MLP neurons of a small language model. Each row is named by its layer, matrix (up: input weights) and neuron, and shows model dimensions 0-127. Each number is 128 + 24 x the weight over its row's rms, rounded and kept within 0 to 255. Numbers have three digits each.
A block is one neuron, or neurons of one layer that tend to fire together. Before each block is what it responds to, as a language model described it from the Wikipedia text at the highest values.

Word-internal pieces that complete common function words, connectives and adverbs split into subword tokens, such as al-th-ough, on-ce, where-by, becaus-e, nowaday-s, plus whole-word "also".
L7.up302:140103124141157157118157114164147122168144098152105089101149099104137156130143141158119161145136137083137143129128133143126050126168151102149098154160130098112116117123151141145121122092160138085119105150118137150060141147129135093138108113122107146137093153138124117110135140118113154116092122110143124123173130149147148107130121129104125136144117115117133141085046127109102122092154
L7.up314:159117113113147136137141162155136148098133125149137106113133090177125130099133135132077122113145126059141212159115170147153127108135105135138092115152138166128136106099191120101138138105110136114144134166142131126077103122131121087100126141127093158154121148134092150112114084104137171171125103127133110147146115122183144110120112141093090112184138099122157104119141133109156119147132
L7.up651:108113132096121144143195092115103135129093116142141135139102109136150154119140123123098120110171093090146156176145165130146081129153111109110128136165146132160126116115152104158136168131134141117133133119133147117048130141167135125109127149106097154091116150153130122088097140129138132119188116099114107126124097127151118107160156139126143104140112108156155141073091166114109111123112
L7.up767:106126090152123136130155168142100145122089116119124153146126097184143123121153149167110099116135123085099173147133149132120152120094124113113047121125106162124126113132153149126109118090105144137139143118131076103123137116098091153109119136139076100125137138133130147116106106118119200171140102099128170123132101167104153114130134112137128085136085166094119145078141120125121134154127
L7.up811:126103115160129105107146181143128122138127152140122069151136136142119140105131115150120135139139132134143138177125091168175104138122114136172120106107134150094137127148125132130150146118156099098131138121122118122082105149124077070074077173134139106128130090147129165083087102159128131139138162126111089129123091082183138117141108110115128128178144096114175091119163149090099118134130
L7.up1171:119104096149173132117149141122116131153122117191113131111147072155130146125127117149093157094182106138134175173138169135122085166109084137131123149144120151146132083152150112158120146128153143062129132124117091166124127168129188129079110115122144131088111160150133108117146112089111144142148137098094114117147121123165136108136082143121131101161127095170156124088139132130124109134130
L7.up1228:096130138141179147113160098189126126117121102125135087132103110128152147132162139120129141130128129104134173121146189141107081095153137117118113120132133109145158132121093123110139111130101141102144098135136143132081098129124134136134141149112098136152111149111129105141136121091108177171098143096172131138105132159126118136178159123106140097154101108155158162092135102111115112148100
L7.up1405:142077099129140106156101150128101137066183134191149134075121115111120118147084129133121141102179139136136196138147162168091119082161131136127090130155116095121148095103103148129100138135168119110174119138105133117127120119121121111113114141143153121124131149123127138090139110111117128108138137138113155143206106117159161134133132171141168124149151084106109124133144128141146143132149

The second piece of a word whose first piece looks like a short common word, e.g. to+ld, to+ol, on+ce, Sin+ce, Befor+e; occasionally also plain function words like about.
L2.up105:101139115139138121114140158127114156116108151147113097151128141121125137125158098096130138101143145108134164140160094155119116144062082127139099147106103140104136114132154076143108122150134085123122129136098154125135129130127144079113107164142129103130071133147093154091090123127132214133150154097129101134111135139138115143203081161168111147132102149121117115122187137134141114137114
L2.up609:107160162121137116117173120129105114114121117147142067110092130164130112134158103148126142075132177070165104129168120153165138165130079100120118170082121103158109117136146071183168141143130139118134119165109105110115158134142143126086121148137150118162114198155109167136136132112157138132187148124143081104126131138151143139117060117143101133153115128170162125096150127118121127086098
L2.up614:112130117182159105139110149142145137096173108146094114131132135132115166161131141123157146133163115125115156165137120118113132091127045107144119147095140147152114165112130132138146128087108110135111145142126145092184110132122134150132105136156086110150132174166126147148125112116089114157148143109146095100144150163118120132098106122133100160100170154106138086101183161116113140134085
L2.up707:118124095141181146147150156143083106123167097127123109127124136164136164125159140157138115115143100067122125111154162135092102141105093125107139180107137118127087152118186099177164117108125139139126090131118158108100113134125157108126113104155121153120155146161073119131119104149125173169103139062135187121143088179139139091128110128147115147134164152109157149077142129126147104169098
L2.up901:105112104128150162149134168109096095125152073149122115091132100150161133104144120158114122111118155098117096150156127119142163071102096112147120177127161113137134139113181137202141150157145125120152109126129127111086162127117127152114138076135146155140124118113117128127063094150118182133112171129119139106120119139164159150163128131135089142101147120097150120133145109098120108121103
L2.up943:074084135119145151131147122123100083129139130159113109164078150158091125107129138129142101097158124058143170144107155107123139151110119121120146132113108088093123114134149105133163127123132128149110163178067129098132162093112152116096121142138103151129152138145140144150141125089171165186156157142091113118168134145145095106123110173117106139146141134150168118117104172100133139131081
L2.up1102:115137133108182100143184135161108107136123118115127130150123135135138115101156110143149140150171123086175131149127126117102129107130084104139123178112156128097116160090122080136125131091131145145088101095115156152132125137095118135110127144112088097165110129123114113149122134133149138135106124111187134129169111139146117216143088120117162134096129100164134124118152137143113146124109
L2.up1266:106097141138085152164151110114103116127118145091092146155142131132123162138140073109122119112135120065140103097100147156152116129100132124139130156130096111132099131113126143171120157113152152127146073122105117124095164169100134086108150141135126126132129135157142176159120143095121131110114110141141100111117111142136099150136136146072139132146162134126118150116088129099153148106091

Final word pieces that finish a split word, chiefly plural -s (knights, villages, 1960s) and also endings like fi-re, Empi-re, pea-ce.
L2.up196:150139107129104108166125106147131172180066128121164128142128143137096121120164120139127153098098152136138098201129158142130111159136134115164149143150109127132106122114158099102106175135099070166143160163178142174104129095156099143119087143152159109113122113161111113150112128116159097171159149102135127143180124091119130142136108129175146111136088140146128130144143156134123134134136
L2.up324:112139152130125157128139132116132129152131094138128126168121090133128121119140166102063164108120137118107144150166137121126114141131175127147135126145113144149151124163122153133141149049096058131118122161084181127157150129138132093106062116125120123115079134129147120114135151128139130106141126118162150117143114108137170147129143159127111112124092127119141065116116190122085128131116
L2.up570:080151135119123122119130129144128125118167123148127127126127060099116143152143139116112127111165108096109116145123092170133134124144155113162121172174132133120112084134110145133148157108132123145108149143104134137102154118142166100107115139120107138097139080150189163103069131118149102117096107144091148124120156155106098093139092191086113138159102139174155129148095102131148124124088
L2.up1015:086110115133124144158143117131149139138137167138136147174132087126130112154113097080098147121179112086186143167137127110129114132136142129162136146128112117125118120130142131115175151140128124172109148145078166129097137112131120114097090140159138142144098135110102106120124149125115100120149167096115157131152107132169154111123072114135135086104156054144195137120110168133097108112110
L2.up1061:065147109109147098145156149133134116139153145177086092139094149115117096126160147103086112118136128139112185156111117117104148149148138128139146115130143069129124103148152064133181128142181153122121131183124136100106135107126134108101100138149112132152087119159119178094157157120170094143108123135122172108127146159075090144130100155150130126096165116155175080133128142112122119114093
L2.up1257:149105136178140175153163151158139162176126078147123151137113114117124115136096124160086135103158102081138091168107150140094150158136101125107118139163119117157121150127120171154151102078101106125149128169173173136103139084129120148102108121109136102129149166121134134095107099104135155155165176149140113120126164099167114075122090129159087107116128121175162088156148147099129132133092
L2.up1441:128134093147115130109119124142156151082133127166049103137072082118114141113120189156078112017095137109101127126091127133146116127127151137116127134166133135148116115115120142159136123144126090141150153144136133162100136135133148124109113149117134131097115110151116142124135139133160130146171117130118163118149127132166108069102096151146115134126113159118197109109118092124131112162119
L2.up1448:143117117113167108141119111132154126141144116150100124127123081122110155141139116111078097125113185142127144158122153126143126062130146110150124129161107131117125111130120129141170120089101125118128112153110122124134132131127130088114097123163140144131073155129113109125160144134125104187124168164143085123175148142104123067108131122145119135119112134168197100120105091131131131116125

Prepositions, and the second part of split prepositions after their first piece (be-low, with-in, among-st), e.g. on, of, during, within, below.
L6.up643:076169104164142161135159131156169081121144162109142101116147125167154120141164128145111108127150103058095127167117124125146166117135075112096128148100127132123107128110127085117122120148127152107101116135134115100129122112109164111086115093114071050179119173125127169122118083158117172168153124139145158150170142115103137151153131142155129136130122137184169137099137109141135125135108

Single vowel pieces, mostly e or o, inside or ending rare words split into fragments, such as names and foreign terms like Col-e, Blagoj-e-vić, Nag-a-o.
L2.up306:095149163149129122127107153139105097137118115122098119139117124168151175167182090190118178150138130123111107138125132083094135130179080134115106175095130109141152113085154151169119135135133107130112052119097127132108117068106119113152101155168166099126102157176163150129087168099143143111133141130114098129117133178104119129135075159136139148138127112136148141161166161097110154096150
L2.up342:088102158142151147154119124162142142104139147112120134122106125118140176128123134159118173120119159138166102098128106127124132163173152122124092175160106131124136107147163136120118164117111101082060086076104153160071113140088116064133148106120147108114085188113156101106119115105123154090148166091187193121138105156138115149120124149132094143159130080102127138128146120082116134098132
L2.up398:101116149123120092103108133154142138143156140157162098155107084119113118127147128144125138107148153134077150140102128159107131131153079134113117170126132089128123101133144142129133141142123124143136133144109154123113111150139100100147123122128138107121117142181167104143132115114106127133142198122151129139153118148103160144115099149140077137104123127134179115165146149099115107118105
L2.up917:122088110103132139106145092144172149102156137119149144127144141153088125087115162109087096147151102116132137196108154168132112071117155121176096138139116115148121133111172138134130126152149159157177167126142113143142124120111093141144163129135125130123106134172106113126130150087099160137161159116122108105129157130182108126131091148139140084173146091119188100099137136135101117099164
L2.up1081:135137116110119115205131118139116119159144109093146126185127107137101122114114168129104116150136101087167153161148153077120135108114089116161100141123054116105108077158195123127103116141165134146126160154128122118096119110103158128125157097154129124165101144099086109106140110083175121158175154125102135119096147126146162124160156114142107116104166118155155125137145133122118113150061
L2.up1084:101119121194174126118109125147109085133104123147142118095124125122124127160140104144078165143118137145103078136150112089133107133127092116129112138120100116124148121135138146152107150121134171158134107117120116140119141144104114120134117067172117125126132181109130169129132121113089134145136184099130135117118130102123143139134150106163099054129151119130148106144142183067069114119159
L2.up1128:086109172141110098130145125137112151133153175165144102145100141127105154132135163145131165111137098118116135094154091148143082159142158115168147169146126154135136095180145093110131128129135105122114086143134120117107128127121125105108111141142149108123113113110137181132150141106181114112154139115142126136116106194100141154139103139119138136113147130132115144120145123124140103100101
L2.up1228:104139170107128096129136058136130097157112106156137116118112132110108146101098076162092146163126130091108090123138112134073095121102111133135061167139117116147110124123161146187127171123148138104111142169102116135140135091114121173130149128142131137165113147178149141095100128092134137112152164123144149121104140115194179121153088148173123119156175137153137089137127124100129130131119

Tokens inside or completing names of countries, states and cities, and their adjective forms (Sw-ed-en, Georg-ia, Pol-ish, United States), often in lists or tables.
L7.up3:127119163129114144125109095198130171165135140149123121148129149194094100111131127112141129108126157088121188129132151137093129131138143123134100172086119094110104105167115130107145124099132095110146141125106127081107131099177157144123061100104105151165136099154129127135104149121133161120169132125169144124127118121118119145141102131099108089127151144140126138134143150107123136123163
L7.up216:081075126137171068125147183136092171136164101140127127133084104114105149129136134148139130119108131151121138142108119103106137147120121147124112151121070098104064120121156141143190125136101074086137104206143142131097145129128129120122115111169147151141135141143124135133150111141145155112147131144159156120156170130152152146105086092098103087153135109137083131158140156109133100136141
L7.up280:117086146150147104107138136130123140174196089142151118140099133167114187123192135152129149118183156120120130136120142117095128106122143138149124144103119126111100155159163138141115132113150119155127117171173176111099132146129140140096112127137149127120136094113105150151121145106164149105137147109138081136122126123130171070132074130118100104175089135124140094136136128081120129126148
L7.up318:109127110147145129109171144123131137177125142171186128128092102179120112108123126144138146115150128127143105127119127133161108102088143150115105143169073128095134097173182170071155115120135091142063129142117100094137126147126112080105134097113144126157136176117116129180136145144142160098125114092163110120143151119131103113127135101126102118148119140158098110130097135088143124119145
L7.up630:125157123118175115126104123103113073152197103094112138153131139177160156140119154110136179083140130116084097132086131139101128123125095135146125139173122152127135160096120111139149088120152087135140085102084136118139120139157118145116111150131166137099106090171111133142138131129096130117121153139092138126128088135134157152172129139094102087140101091155155087141088131091076102123127
L7.up931:124089159131126131123154110144107088141171129136127128159129125135164168070181126183130137115164128100115149104121138145122147110106088107136142129120141122138093112128161133158191135114103103134157110116139142139173127129121110088137110161139152118123137084126147146168121140097170133108137165115097134118129092131159171128109078172127087158140117135175112118159118117104095156071133
L7.up970:133089107115161100097144190137122141158115138167144103144063096135152131110113133130098125163138165120149134130094157171145124132085150134093076188183111148141140115132159153091126159128119109127098113144157153121129134113089096111143145117147139051135125134139139149140115172146168175107080134139181116129150118122154122120126144091136099117163145129117125131145110148132136104144131
L7.up1168:153099086195142100090112133120123111161171192151138108101110110136133118135158133116092159117122104135134102120122147154125129131085119129108114153157135141059144067154117140124131124131092107117124086147131158129121126148101112072095160092135136103111158139143113152151153128058176135111137118131149131109110160131120109130183134134103107079168080165130101142150105146121114145099130

Closing slashes, parentheses, commas and "or" right after IPA transcriptions, non-English names or alternate spellings, e.g. /ɛːu/, Schweiz/Parti, Finland).
L6.up1490:136112136172127127146130142122129145125133134125082100119102144121145153146164145114113098112094137126135118190126125142080141139150137082126115154148114165111067131118109081155120136109132085139135128172129152130155143145156142095119101076129098148144137161122104098124151138159138140118100110121148132108129166169165118164108080143138130132132135119188107098115141116134093126112051

Final word pieces that complete a multi-token proper noun or word, mostly place and sports names, such as Kans|as, socc|er, Philadelph|ia, volley|ball.
L2.up76:101108108119167153127150071138122157122147165131130123169112093118140147120119154119099169139169132120116143136126157157123123150150136141150131145109105151126118098139153138148124159105118114172110153128115149134101122135143125130122096145189142112131097134107110140116137134093092166150125137155111093109131097130117118149101078115132116126148137180110154088112147105110112114135162
L2.up213:109140139130138111149118106159158135132152167136133107086145117153146126083139073139100100128105128129117180127124135122103143151115148137162121168122111112087113085125178147117114187144142112167127120098121138146134119097114124126149137134180151116125117134158144155136142129096169086090133100133095120128153112133168152139113086113137101119161154120145124137119131118099102132139136
L2.up364:150096093169133119105130131107117118123182142137119112141111132125105167133189149137105160128159154123099120132128167151140177155087116116157088144104132149125137116135129160144113116132169106114149141195152101166127137116109142140102127126122143129060111120128103146119144116142122178125136164120124070135158094125152105128114094114112120155116099114107178103146126124085126128117145
L2.up488:146065122172126107177129113156151129116174147148125074121101139140145142140121177153127169090124133140117160110113145138141124132110120133137099139172144125100118134139105137135109131146135092149142143134142124161104134100130126110128161144118145115109140145167105099108139166128135115140107163081126113116122134095104141128098146168136165120135103125092162139149118144093079122128115
L2.up491:143112156136070138158136161135078111118170149148117149148156136152126106125137096094107181133178126132143182122104140142148137119157140135086101146134146096082119159145122094140102117131129105127084107123151172126078147124139134106134121170183130130163089121121135138111098139150107138119092082117119104109186140152133160125109116142092136089189140115131144167165124120104085128114107
L2.up666:132112125132113085143159095137168118150126115119123083114117099141126143151147101139079154136133132109133146170141161117112114098133118117130131110151060155112089152126123134124134142126142121144123111164102154132081136145101079158128123126131142118117052173117126137149131146117120129142134133142101112126150128130122124138126186165133130076107102118123130150147082150149098142123114
L2.up688:132104084141113114164147090147144130151185131166143122093115133141093112126126158101127122132142145121128146176113160107116144123119124123140118139149125113093140140132173113117151148117153138148126157180122114152102125121131118111093134167163140119107125157101123143133168122109140140152154155113101087117168119131106115138099091136133137086166116137124183119172173090101135118130134
L2.up1305:131043104160124137146133108146158086138201118094127105103077120104123116131176148165111108120101196132141132122114157146112164106124135137145136133133152118103104104165137107102150128152154132117141145178155119176153138088101142114116146088142136099092120164104136115120146102158156136177145107154148158106181147154081106167139143146147117117140131080126145130148133129117093122075081

Plural suffixes ending a noun (-s, -es, -ies, -ations), often in headings, list labels or tables, as in Medals, Countries, Juveniles.
L6.up710:118120126118140114103103148112176110139125067143134146123142100135128125098109084121097157057185130139118152127133155193143175117104079131107126112152103113093138121115131100135060127107091088124121134115137126086141125150146132154085120124136081150119134119136175157125127120137167127117142150139104146121136160132113151092107169138120123124098072125134145127141097079140130147125136

A lone "s" token attached to a preceding word piece, mostly plural endings (roofs, jokes, graphs) but also mid-word in names like Tsuneo, Kingston, Innsbruck.
L7.up83:137134108123176111126134163120164073103129091175123139171135104142126121116159102115102148060152102111154169129154108109158118147141111136101138126167079153149128139169139094138121136138130092156107152094079132100105158141164142159104082103167099158130121188112138134111148138084139113157145113158099103123129094108110164177119150127088130130137080124135152123122144078131119149106104
L7.up97:120141141126123094126174181132130120106086118134148098159116112162103120132177124146134156093200098127164131150145134136153112145150124105120130126122141126105098115105124106087155130119097141109099153086141209111063145139165120068135148146132131135151107172160116110119096125138148135078130104079118101111133138172176120118127131127139133131139105113190108116098143116137097109104118
L7.up170:120121165092116090123105089149142154135088154103150146096137113113106109150158093146105185115141147097139139118165137110141109114122090129130103157137141104100139071127097141099159169117128131162127115121125155157090117125159121147175092134139106124118118134121142150132120107151166092143105161099137176148174149097162109101158129171105127111098136109121123142070102145126091105137179
L7.up526:134121096117132106123145137096124138118153170167147151160117097119130109136095133158108125071159131152179144146163123145148113140153127128118117132104149122149126085182110119102138137119123141180108143118098132125126123153164130088077142121094136121119130115095110084102122163109137117100148134167122121126109156109145118128122105108146128114160091160154098109112144125137100151163093
L7.up771:126143183077124126119166120145104088142125118105126129128121112131147123110135095156123142055130170104104143118184116160130139142164093135081121139151100139114111078127103112149153115124126124109130135152126110094117116156145133115078118128120101149122118189107164128098112108115122122143173118132166140122151124120133136126108110184111134109129092136117128112115075118106149120174118
L7.up828:151139163100082102127131109130121141144148147146184118127116108135130119151142127108110155103140123150135152136146123132115141143123149134097107121171090109103132124101145135152137121165115140156146132102087153084101108118184143139090085116178052117115110072167114155101121147125154116123115108137121186137163131127120104111084125166121135148118126096152097120143102128153097103129148
L7.up1023:141128078106191084171106090135155158097132105110164107142135068137126135120143098124076151124136122067135185140119114166135152164148129125115119124132126157109150117141127122137151154096118125122110129120104176089098131117171117115134087141152120149122132103115101117080147123110129126128180128134104186135129100140161112148111111142127120083125116113143115139126131119125102141111136
L7.up1323:132105110115097125136139180086141120128132099137079075145116149117137149136136161138092098123130128102131148130084169143106118126110155112148143125155120103153107108126186089162149142103117073104142131099099126132058116140166115102084133121105100163082103140127195119092125173139145131182169106127143132114144101146134182142147109149109129111103125115132219129115070174125118160127152

Final word piece that completes a multi-token proper name, mostly US states, places and regions, e.g. Minneso-ta, Massachusett-s, Louisian-a, Manito-ba.
L6.up1447:117073129123113124184126121121115128167173150144146120158113134165126168160191129114098161164168162140109145193113143129152111115116132121147139130106105142141108084173194128138137152149135134142126115156168095158131126133131114112093135159150133117119148079110098193140106165120137171108202133163120099116172098093127110106117083102107095073163123154129147100112137126071151117121149

Short fragment tokens, usually a lone "e", beginning a word the tokenizer split into pieces, as in e|ither, e|conomic, e|lectric, T|e|levision.
L7.up69:135148167098140110102123135172142112120109105144120107112109126131147118160097114145104144126155148145121099171126140166136095101164144142087109137127151094157156124149130132122144174119183099069120123146137134109088124111155138100113129079171122098105146087140182136103096094127101145125090127102167128105142159145121204136106160136143134099105136137129149113117151134090118159131102
L7.up96:113114176136137105114107124098160108150162136159159092140098129171113100110172135105128131099129156115148153127123101189130126166096097116118115186139089140141119112121184127167144132114130078121114123136071152122120177121150117144112118083153113047150126095134097114069145151121116155131139154137175141107150131123121166131086156148142118134113124134116144095116123101130129134107129
L7.up459:109159174132143093158106119129135124124091086115118117115137138120147114114102109179111126152133158123154124159139140140073127161128114122064139131134130126160118111148195124140116111143149109095100127116098116140112179119127128130114130122159121087136141093175151112112110105085103125094120108107148162089122132161101133166146134138144100133129162112162173100128159134125135125127112
L7.up469:083133150117163140129125109171101150134082106119113082129112129135110164150128145146117159110168179141123144141095123166127141119145142108114123132126151096111100128152156133196100195105141128131147120157112114136155193144129119140064128150155125154122127146129160136118119125134133144159156135137114108106140148149131126101146124157111148120103099121169165095119144126091121120136126
L7.up676:100143182134154154214106124134102127137129117096150121161131153131144134145122112114104123122132102129141162084129131136129102132153099147126098142102135109143134082124142132133132134120138141102135138135098208125088124144139144141118118100125131089122152100112133129098112156080136176129142176072179174105102091151139117149139130138130079144125135089143177118088146130044122117134105
L7.up798:095137115193190075126101143137113109138120126153132085099135111127114142153129130148126174128111144126130125147198113145134098142156113131143128138127125137150137113120178073131159147128161152085147089143079119082141131099089147086168104086144147124163089162143137101105096110096115160127115151079130144135106145102110100079151133150174132143163160149100159121137139111107132101096098
L7.up1211:110144159127100129110141133157146099108123173129122111161152129154088165186167128147115125132157171129112137134141142124118144138121103146123097171107154090150126095160153124149140136162121152109087139122097155139108143108080119117133140126153128091083103106115130120117092109100122213152137127130111141105129127172109123117174114189102137153145115119122183129115106117087128174123100
L7.up1409:105135176173178120140148135123137129139115107182124096147120093128180174166140113115139125108135153097138098134139122190084112111119143110128101120150114131154127138169178133184144145156171112088140127117087125118117141133133105104135166100129128118132097128133111149096091108113107128139134158148129147101129144152128139151156082152125096147126134099155162120105157162090136158121100

Short letter pieces right after a word's first letter, mostly consonant clusters in names and common words, such as S-w-eden, K-n-ight, B-re-akthrough.
L7.up16:151139151160107157141129127137124117136135100121140093120121134116155136126122141128112130109104113125125101106150134124099110126183138104105114122118142107135132124160140136150142106136114136100080106130143155171076127129136143094125127114113150123086135132108161142092123147153130166100117151085136131128129103132154136123181106159162105104108115072144104153084101104082072145128107
L7.up128:098088135155116096123129183144101107156179165151133108141133111152161148096128119153101174064097105122156099134157143141160115118148119141117094128133098106129120117126143124131146176119134152102114169106110164123071105150137159090143115106100123126157137155150142108136140135096163125121188155092160133134129157146112108094176146126166142105120113088107137112100087186096143127086121
L7.up211:115126091190109121104128132126137148156080119116119109129055128152102147108157160103092134138100117146124107125156125084097098113116154113118147142156145106106116125161165150171130168119132113138126100132143127129162133120138129133121122195117124126125113181162147151129146129100110121133151167134117114098123072139117137180151133112108120092123104134111109145118070167066109147126112
L7.up584:143133163137128156137137152125131112111084145106132121177129101123131103149163143112093121140138120141121113125135174100095097144113111113129130121166082156132136115131099147115119170139106129138103117141138147135112126109117133110131119167174145110118145127116131145143105172096118127130164110127132127095149113115094131154135095111128117103129095111091100115122172170094087183138129
L7.up896:165109146146111089111152154116086146145148109108156087153076118136129104150145101131063134138113116132128125125136155103121101115122097110147109151096136123139110130136167152177128143123103142158098144177121158081157153117121128130133113119101108142115167136154151148103150150150139124139171147156138125115132128114109145077139128129134140094093156131131101133136132146133120123130087
L7.up937:045148115144133167121127121149118109121123143143106059170112131143162085126116156133130153102167128122152112106116103094110105147110102127058125131153101110105122104132135125109125105089125169127098127093116138112087146144133137131105092167114138180139112113125161167112122094095100140115113129126122119108148107167137146104147154153094136120115151117150146127139095092120126116112136
L7.up943:149102147153106130147097159132128136152104102158137114111164124124148132109114133122109102126110110118125173146176158107118131139145127117129084113120097096133120046147182098104139100130154161158134125140128134158097122083082150125102134095085162118118145130130117171100119106125115152119153127122163159105183130132116126098136132117132071099138114094138168140099075106084105122131103
L7.up1296:154134144125151162128136166155114133147111127145125088139099131124164147151129099148103127106137139117157131097101131109130139139102120112132139137140115119120105112115088121124124125138125128159134133121160130161082120088140112073124088171084138095090123098108183176136083170116110166092113149083112121078120103163092115123151117192087124117103128129128126123136162141092101142067142

Short vowel or syllable pieces inside rare, split-up words, mostly proper names, strongest for "he" in -head/-heim (Whitehead, Peterhead, Oppenheimer), also Alito, Breakwater, Polonnaruwa.
L6.up546:091133142128101138182114137163162135111129137136162116144156136131107167142137132189146156105135103123125118149127135101143154104107145146111134196158137114135121113134156131103123157099153104156132147161110116093141124146135140106137097125157150114132125163143148152134117099056134139110163148100166109147121118112146127213199114180149094124108121125116123101126151132092141142126130

Fragments in the middle of a word or compound, chiefly apostrophes (l'Amandier, Owls'), slashes (Razor Sharp/Epic) and mid-word pieces (Bos-n-ia, -ed in Leeds-based).
L2.up165:133140114140155111119212166167109140093138140183103106147115122156158116140130185140110154144139122097133102117132127125111128142160116111109107156132137094160102132138144131158093121142124128129150090128114110141057152138160123114143169120119108080159105135124132150134116138086124144135133143117142176109123122145130161135186144156137157105132137064124095158089103133133096131128122
L2.up185:136115198125108120119150145178165160192100138135142121106120126135188121119150097139113104144105109119131088082131115149099121139112144127112100109161076129139136109163136155103138174144128144171134138131102096073135120086106137113123163113108101159092121147141132124100116147114115139121132127097166180108164154173128177148125147141150122108140144095143107138125076155073137165134123
L2.up317:081132199154147124116122124131093130154145122172054084099108097146140123135123099113111117128095096128114111128170117107107113153148131144116117142118128108114155147113135110188141125132126090111092113106117138114092132073174156120111140116104091135106131106151198159129093158146112115153137167152118158102121165162196122120127104109079120120125147092153147136089098157064096159125106
L2.up391:139120131161165148187156117144129173105120140142132108106132141115116149168177178120133106112105130126153088129119116128124157098144102102096136155091141129132071143107160082127138134111116085119108106080120137125135172149159126118139109092143118126148164141128090121137141135084152122076135108119174161104122114166116115135119157111140139094165154131163135116071150145111079172131126
L2.up580:166121157145089079100131137155146115146115139111107104155133115138126135143150079126123146131115103101124125125176133120091113135152128117135106104127104111072130118118107090151149124142163110051156158153140116156117137124143103135055156164113100160106124121111112129113096142069140189116165143086118146135131133084150115106124150158146151132162090096172150148137116152034071154144132
L2.up699:111151149126105136102130095157106170137108132156157110099142128148091136158121141154049089124094137117125151131140151115142114148169148128120095119129112103150147100131131159119104177109110122137103153143096113156126113107149136131095102165120143133092138116126143113130137130102097160159154126150124154114123112117103114118153117148103071086128153100124123153183135144037083197137114
L2.up1254:143146145129146118159119136152123142152138107091149123138143138139154141101182099107104130156066133130129125125106126096065147140119144138094104129155116128142135096110181149152113148117134138127148113125119105129122140108160089142144127120148145131102128152108121137111164145091117113133135161118150134095158142161151116146126134141144096156130118104135134120134114139102046143095128
L2.up1456:116134107167129125198128124149116150107115127103167137126134123177149161135179120127119127140096165157151097147163148131102087135114143138153118130165132140146112121133151092116109180134131048107144117116188172142164149127133156105149136090138141144094127133121121151170135111114109115113131121116172178098140103091108120105129120123115142094148083123167109099127121133111082148106157